From a checkpoint of a small transformer trained on Wikipedia: 9 layers, vocabulary 2899.
MLP neurons of a small language model. Each row is named by its layer, matrix (up: input weights) and neuron, and shows model dimensions 16-143. Each number is 200 + 40 x the weight over its row's rms, rounded and kept within 0 to 999.
After each neuron's rows, "fires on" lists the tokens most often at its 100 highest values on Wikipedia text that the model never trained on.

L5.up199,242,182,228,248,124,145,120,240,147,125,165,155,222,196,300,159,152,175,222,169,288,150,230,209,174,185,222,127,191,195,184,232,280,203,204,196,236,198,180,206,203,177,229,202,258,182,161,219,210,178,200,223,228,223,233,206,240,146,229,282,228,245,124,177,142,214,220,208,163,199,190,156,224,172,223,301,222,267,187,218,230,296,195,208,234,182,223,201,206,206,212,172,204,281,165,169,169,210,275,183,186,196,217,175,154,221,211,212,195,188,177,203,197,224,202,137,195,225,164,206,258,201,241,206,227,193,118,137
fires on: " L", "l", " D", " l", "-", "L"

L5.up532,220,205,230,248,176,183,188,117,157,185,179,238,209,73,236,242,187,229,240,285,222,198,203,205,183,160,261,197,242,227,167,168,198,178,208,226,224,189,232,184,322,104,146,234,202,182,222,276,223,153,263,185,247,151,206,176,228,218,176,244,191,147,261,186,219,182,196,232,274,152,203,230,114,160,209,138,193,204,197,202,257,208,159,236,218,206,203,195,262,242,186,197,138,231,221,243,180,152,185,217,202,264,157,231,194,283,188,240,186,261,164,247,227,163,184,185,208,152,172,142,218,233,170,205,256,190,180,197
fires on: "c", "nt", " born", "ct", " ph", ")\n\n"

L4.up277,215,177,218,244,185,230,177,198,304,144,231,294,214,210,192,140,137,234,227,176,176,198,337,175,226,194,219,191,148,182,264,203,199,187,196,216,182,251,212,229,199,254,170,208,188,215,299,232,195,134,281,184,257,189,138,155,259,225,241,202,204,188,145,179,149,125,212,249,196,175,197,170,261,180,208,103,230,176,223,225,257,208,143,182,234,195,221,145,252,231,165,151,201,229,177,215,173,217,248,237,179,232,184,119,236,186,214,166,223,148,152,172,224,249,162,245,187,167,176,218,238,126,112,178,223,192,149,210
fires on: "c", "ie", "f", "l", "-"

L5.up845,219,209,215,197,182,148,174,186,139,212,222,281,182,206,261,151,174,127,208,160,231,154,208,171,222,181,189,144,149,190,198,274,199,185,181,245,222,250,200,196,204,259,219,235,226,177,252,207,233,194,291,216,203,169,219,174,207,212,207,214,199,166,175,195,182,157,195,249,124,122,268,121,202,131,228,214,239,212,203,222,240,235,169,201,211,170,221,142,228,242,237,224,210,229,166,205,207,189,231,225,230,142,253,138,129,226,228,233,139,181,168,230,192,173,160,152,243,280,196,160,301,141,246,216,192,192,166,141
fires on: " sc", "pr", " cl", " L", "ch", " l"

L4.up643,209,203,209,136,190,145,197,123,196,177,181,176,218,266,296,223,154,197,235,150,129,263,203,198,231,226,185,134,214,216,218,200,140,238,146,237,263,200,246,114,176,174,164,184,234,232,143,254,167,230,205,207,182,226,186,241,210,198,247,300,141,131,192,182,154,223,165,240,208,156,187,178,141,219,168,204,232,281,149,207,175,257,213,222,169,190,211,183,229,207,174,217,190,163,193,262,177,259,189,185,281,228,195,243,211,228,228,165,221,260,142,195,239,209,250,187,165,165,179,113,258,184,257,221,230,222,162,135
fires on: " in", "ust", " or", "it"

L5.up269,214,171,197,169,171,126,216,178,247,163,165,220,228,260,272,199,249,209,221,242,197,239,156,149,188,159,198,178,235,267,208,235,177,155,151,166,234,185,196,170,227,194,125,311,266,259,234,197,218,180,206,126,247,201,185,303,162,209,197,183,209,157,191,205,173,243,233,198,161,163,139,208,177,192,248,263,258,219,182,217,193,262,205,188,178,180,184,171,230,219,141,222,161,199,186,247,145,220,154,169,192,212,236,127,238,247,199,276,142,173,204,166,209,235,206,230,176,284,210,132,200,184,243,172,186,210,204,210
fires on: ":", "),", " de", " ne", " to", " and"

L5.up640,148,269,229,212,170,234,184,185,281,259,201,229,167,194,202,224,263,236,234,190,176,244,191,164,226,219,211,165,181,216,205,280,246,138,231,264,241,210,193,162,173,148,210,242,252,211,257,163,166,223,164,200,196,203,181,227,270,186,181,223,204,200,109,245,204,127,198,208,205,148,188,174,192,166,210,210,211,231,151,160,230,153,149,177,191,225,209,154,186,232,181,248,133,232,161,246,182,171,223,151,253,171,227,201,143,288,237,213,158,233,127,199,283,205,222,228,212,270,180,138,188,137,158,171,160,282,200,109
fires on: "ent", "1", "ud", "ill", "ver", "ce"

L5.up168,194,150,267,242,214,220,191,191,257,217,167,269,206,137,213,153,222,233,240,234,230,214,182,69,249,164,269,161,201,211,207,191,230,171,184,247,260,212,142,174,200,167,209,129,165,223,183,259,192,201,205,111,191,239,112,247,166,211,195,183,221,194,209,263,222,197,252,231,211,265,133,191,168,243,204,170,241,299,207,210,175,172,214,129,269,121,179,223,248,190,219,203,228,180,122,170,218,260,202,152,181,217,252,204,277,230,153,225,196,199,205,124,258,202,202,209,230,183,206,179,233,142,193,260,263,196,192,190
fires on: "e", "re", "\n", " ran"

L5.up721,209,140,171,219,227,213,196,168,230,169,196,229,234,226,195,205,158,148,225,268,234,149,176,191,164,210,182,111,167,277,203,194,170,223,133,200,175,229,200,123,272,187,204,172,223,206,171,239,198,210,239,184,256,198,194,170,183,296,230,200,149,215,219,126,202,240,255,198,202,228,206,222,161,202,211,176,191,271,169,220,190,249,141,161,203,225,167,196,234,217,173,219,163,202,160,161,168,135,180,199,197,246,202,165,221,224,182,254,233,248,168,228,214,219,182,271,194,117,177,204,185,170,212,210,164,181,92,142
fires on: "id", "it", "\n", "vi", "v"

L5.up941,214,206,172,243,281,227,253,168,153,121,130,160,169,210,201,135,149,208,181,250,136,215,225,207,147,214,146,218,199,218,186,149,157,257,224,192,224,246,158,203,257,181,223,203,200,189,181,245,185,200,213,201,179,244,219,211,262,196,221,270,148,225,248,210,158,184,186,245,242,136,129,220,246,181,246,220,259,199,141,136,191,207,166,186,211,226,225,213,258,187,208,172,169,200,211,179,183,165,198,174,208,209,256,120,298,249,265,209,139,233,215,205,177,155,188,204,232,227,208,156,222,198,182,310,113,208,185,217
fires on: " and", "ing", "ography", " life", "ly"

L5.up391,218,240,132,158,222,99,237,174,189,190,204,214,181,126,192,175,118,264,197,255,182,160,258,175,223,222,266,245,188,280,144,191,173,204,229,198,208,167,277,110,207,251,246,183,194,208,206,249,167,242,193,150,235,187,206,209,170,233,215,161,209,220,200,240,262,205,257,229,155,231,170,189,194,229,188,220,170,174,179,177,244,276,163,176,186,142,208,197,163,196,170,213,76,224,204,208,194,185,231,233,202,232,176,188,183,254,236,173,226,254,217,204,225,208,252,195,194,163,142,85,224,111,246,204,209,279,211,224
fires on: ":", " and", "=", " Super", " had", "–"

L5.up310,229,276,215,180,169,189,202,119,205,217,136,248,216,134,264,206,152,279,216,198,200,226,227,174,179,118,256,118,144,202,220,229,227,166,256,237,277,239,147,119,249,200,193,219,199,201,244,177,211,211,169,188,231,260,172,161,207,153,143,203,234,218,157,185,191,141,196,163,267,183,239,137,209,189,213,179,206,223,214,255,148,193,135,225,195,248,242,202,171,217,166,202,196,291,186,201,119,164,271,184,264,211,253,164,172,295,231,264,248,171,152,173,209,180,174,230,197,243,204,130,218,174,169,152,202,230,137,194
fires on: "1", "ud", " |", "ating", ".\"", "2"

L4.up654,186,263,159,181,225,121,211,82,238,210,174,249,232,187,269,226,211,199,249,219,187,180,199,196,279,116,209,222,172,215,181,203,225,156,145,226,228,244,200,113,291,163,190,221,153,278,192,224,167,278,169,132,288,150,190,236,138,130,195,209,132,141,188,164,154,160,212,266,220,171,154,173,152,181,226,220,204,173,163,248,222,209,235,256,244,188,184,200,232,194,195,199,164,178,238,235,200,206,178,188,267,167,162,221,259,217,214,261,211,238,191,215,245,192,212,199,238,193,139,131,226,205,166,219,266,278,168,189
fires on: ",", " where", "ust", " in", "n", " did"

L5.up338,211,248,212,244,96,150,237,102,162,178,225,257,193,238,169,177,229,232,256,270,201,130,185,170,221,133,216,174,222,166,179,158,188,217,147,197,145,211,181,222,211,130,211,168,197,228,253,211,189,124,212,89,182,193,220,219,219,105,141,232,178,194,212,228,196,165,270,196,184,249,155,233,221,187,167,187,160,221,227,197,221,190,175,197,217,210,150,213,264,259,214,250,140,194,174,217,239,203,205,262,118,162,181,208,211,298,204,237,185,237,214,221,200,221,124,311,161,131,219,192,191,173,257,196,195,237,139,203
fires on: "′", " inst", " det", "adem", "im", " he"

L5.up558,161,144,220,148,147,264,142,135,215,175,209,204,242,160,186,181,204,234,213,259,235,195,200,149,238,163,220,187,221,233,183,219,201,223,102,239,268,211,192,217,181,178,240,176,217,218,178,217,240,208,256,217,176,145,223,210,179,259,199,179,157,201,236,263,201,128,301,239,263,229,201,154,154,176,167,168,203,213,152,227,192,163,198,184,173,223,268,197,244,147,128,229,132,226,97,178,213,218,205,198,188,256,239,211,205,170,215,249,227,211,130,227,181,216,207,198,215,157,207,241,192,214,175,272,200,193,124,151
fires on: "\n", "'\n"

L5.up908,187,234,187,149,163,177,201,214,220,130,179,221,267,210,237,175,223,239,311,293,214,161,165,206,187,213,158,216,225,187,184,211,104,180,162,191,213,214,178,148,176,220,178,196,237,194,201,260,260,208,168,215,184,192,160,215,124,202,245,177,264,221,244,232,187,203,253,215,96,187,148,196,207,170,218,211,252,229,150,198,183,217,134,150,193,189,256,177,207,245,203,234,204,146,154,179,224,243,189,162,147,225,228,203,261,195,253,221,116,157,205,101,277,249,272,229,142,241,184,139,180,200,249,205,174,240,192,272
fires on: ",", " and", " or", ":"

L5.up943,171,194,223,128,86,148,204,187,293,196,237,299,214,219,218,146,124,212,253,182,163,137,280,215,286,191,223,142,191,220,175,196,220,166,183,258,270,187,206,230,191,192,200,156,258,219,177,227,206,169,254,163,184,220,249,216,220,245,177,208,183,216,153,213,249,178,278,232,165,153,188,119,153,243,206,149,224,215,164,234,159,188,197,183,199,172,203,172,220,184,120,133,210,269,135,205,93,174,211,180,226,207,312,197,175,153,188,217,263,185,189,126,261,177,247,225,216,232,204,204,211,163,211,211,222,183,211,125
fires on: ".", "\n", ".\"", "\".", ")\n"

L4.up59,175,229,118,172,253,114,152,161,206,198,213,241,195,174,225,191,219,247,234,179,182,167,210,162,250,226,177,224,170,292,165,252,145,175,205,220,207,249,231,173,216,172,149,220,171,170,188,222,208,224,138,114,159,183,169,269,230,181,259,107,236,212,232,220,265,227,239,182,238,262,185,227,166,175,185,236,220,177,244,207,243,249,189,137,237,205,206,255,236,273,220,214,128,123,197,119,175,186,194,253,221,216,223,224,242,238,275,275,229,150,180,220,176,224,214,176,228,174,245,232,227,153,208,210,157,230,201,205
fires on: " had", " became", "t", "reat", "="

L5.up125,258,200,174,203,153,144,214,162,191,182,142,200,257,169,272,175,169,162,220,235,224,233,183,118,135,223,155,184,179,242,219,212,183,241,183,247,211,193,150,199,235,209,202,172,209,132,145,213,325,213,239,235,210,147,243,133,164,124,210,312,200,154,146,260,158,165,237,308,189,183,147,180,258,121,238,251,189,212,219,210,219,262,138,252,211,264,157,238,205,203,210,190,157,168,212,204,177,192,228,200,216,211,240,170,227,209,203,238,141,206,186,182,171,220,221,233,205,189,165,215,205,185,166,210,142,160,127,201
fires on: "\n", "-", " comb", " life", " and", "ription"

L4.up904,162,192,160,178,158,167,208,141,204,175,233,201,279,214,166,173,161,229,260,256,228,166,179,230,233,236,153,158,252,220,170,216,200,154,147,182,235,198,243,144,213,235,196,184,140,162,193,253,205,230,240,200,141,213,195,182,278,263,233,213,175,152,208,207,186,129,234,216,219,201,189,151,157,239,218,258,232,212,192,207,179,216,186,185,181,274,207,206,193,164,147,235,136,102,124,221,196,161,170,206,228,222,162,203,168,210,344,146,172,198,188,202,179,210,272,233,161,212,137,166,194,195,211,275,250,239,205,183
fires on: " ", " (", " as", "\n"

L4.up111,193,239,245,258,122,154,161,197,132,227,197,229,196,156,175,181,238,218,195,242,171,219,275,227,234,154,253,239,165,225,192,134,227,197,199,227,212,274,238,208,151,149,171,240,194,227,128,247,185,202,207,29,219,191,221,216,215,116,217,198,225,198,147,188,147,239,197,229,165,185,199,139,212,212,227,272,262,202,158,247,255,222,171,210,213,230,254,179,216,204,214,124,175,212,168,132,154,172,196,237,160,156,187,146,248,193,175,222,228,219,182,187,175,213,243,231,270,206,232,211,184,221,219,240,164,187,176,210
fires on: "and", "a", "le", "an", "ic", "–"

L5.up923,229,223,117,174,126,211,219,268,197,182,166,192,203,175,176,220,207,228,184,182,108,244,225,195,258,224,254,217,324,166,153,142,235,203,167,263,105,189,229,238,229,176,107,235,188,274,228,196,233,182,191,211,214,182,186,209,253,236,220,189,187,224,209,195,269,222,241,180,256,230,226,237,151,255,161,131,236,215,174,171,206,150,180,226,255,216,223,230,230,252,204,198,154,90,147,167,210,125,251,190,222,169,187,221,232,198,150,288,147,172,193,129,207,232,171,204,230,228,200,209,177,190,217,253,197,190,255,272
fires on: " exp", " int", "n", "p", "2", "ri"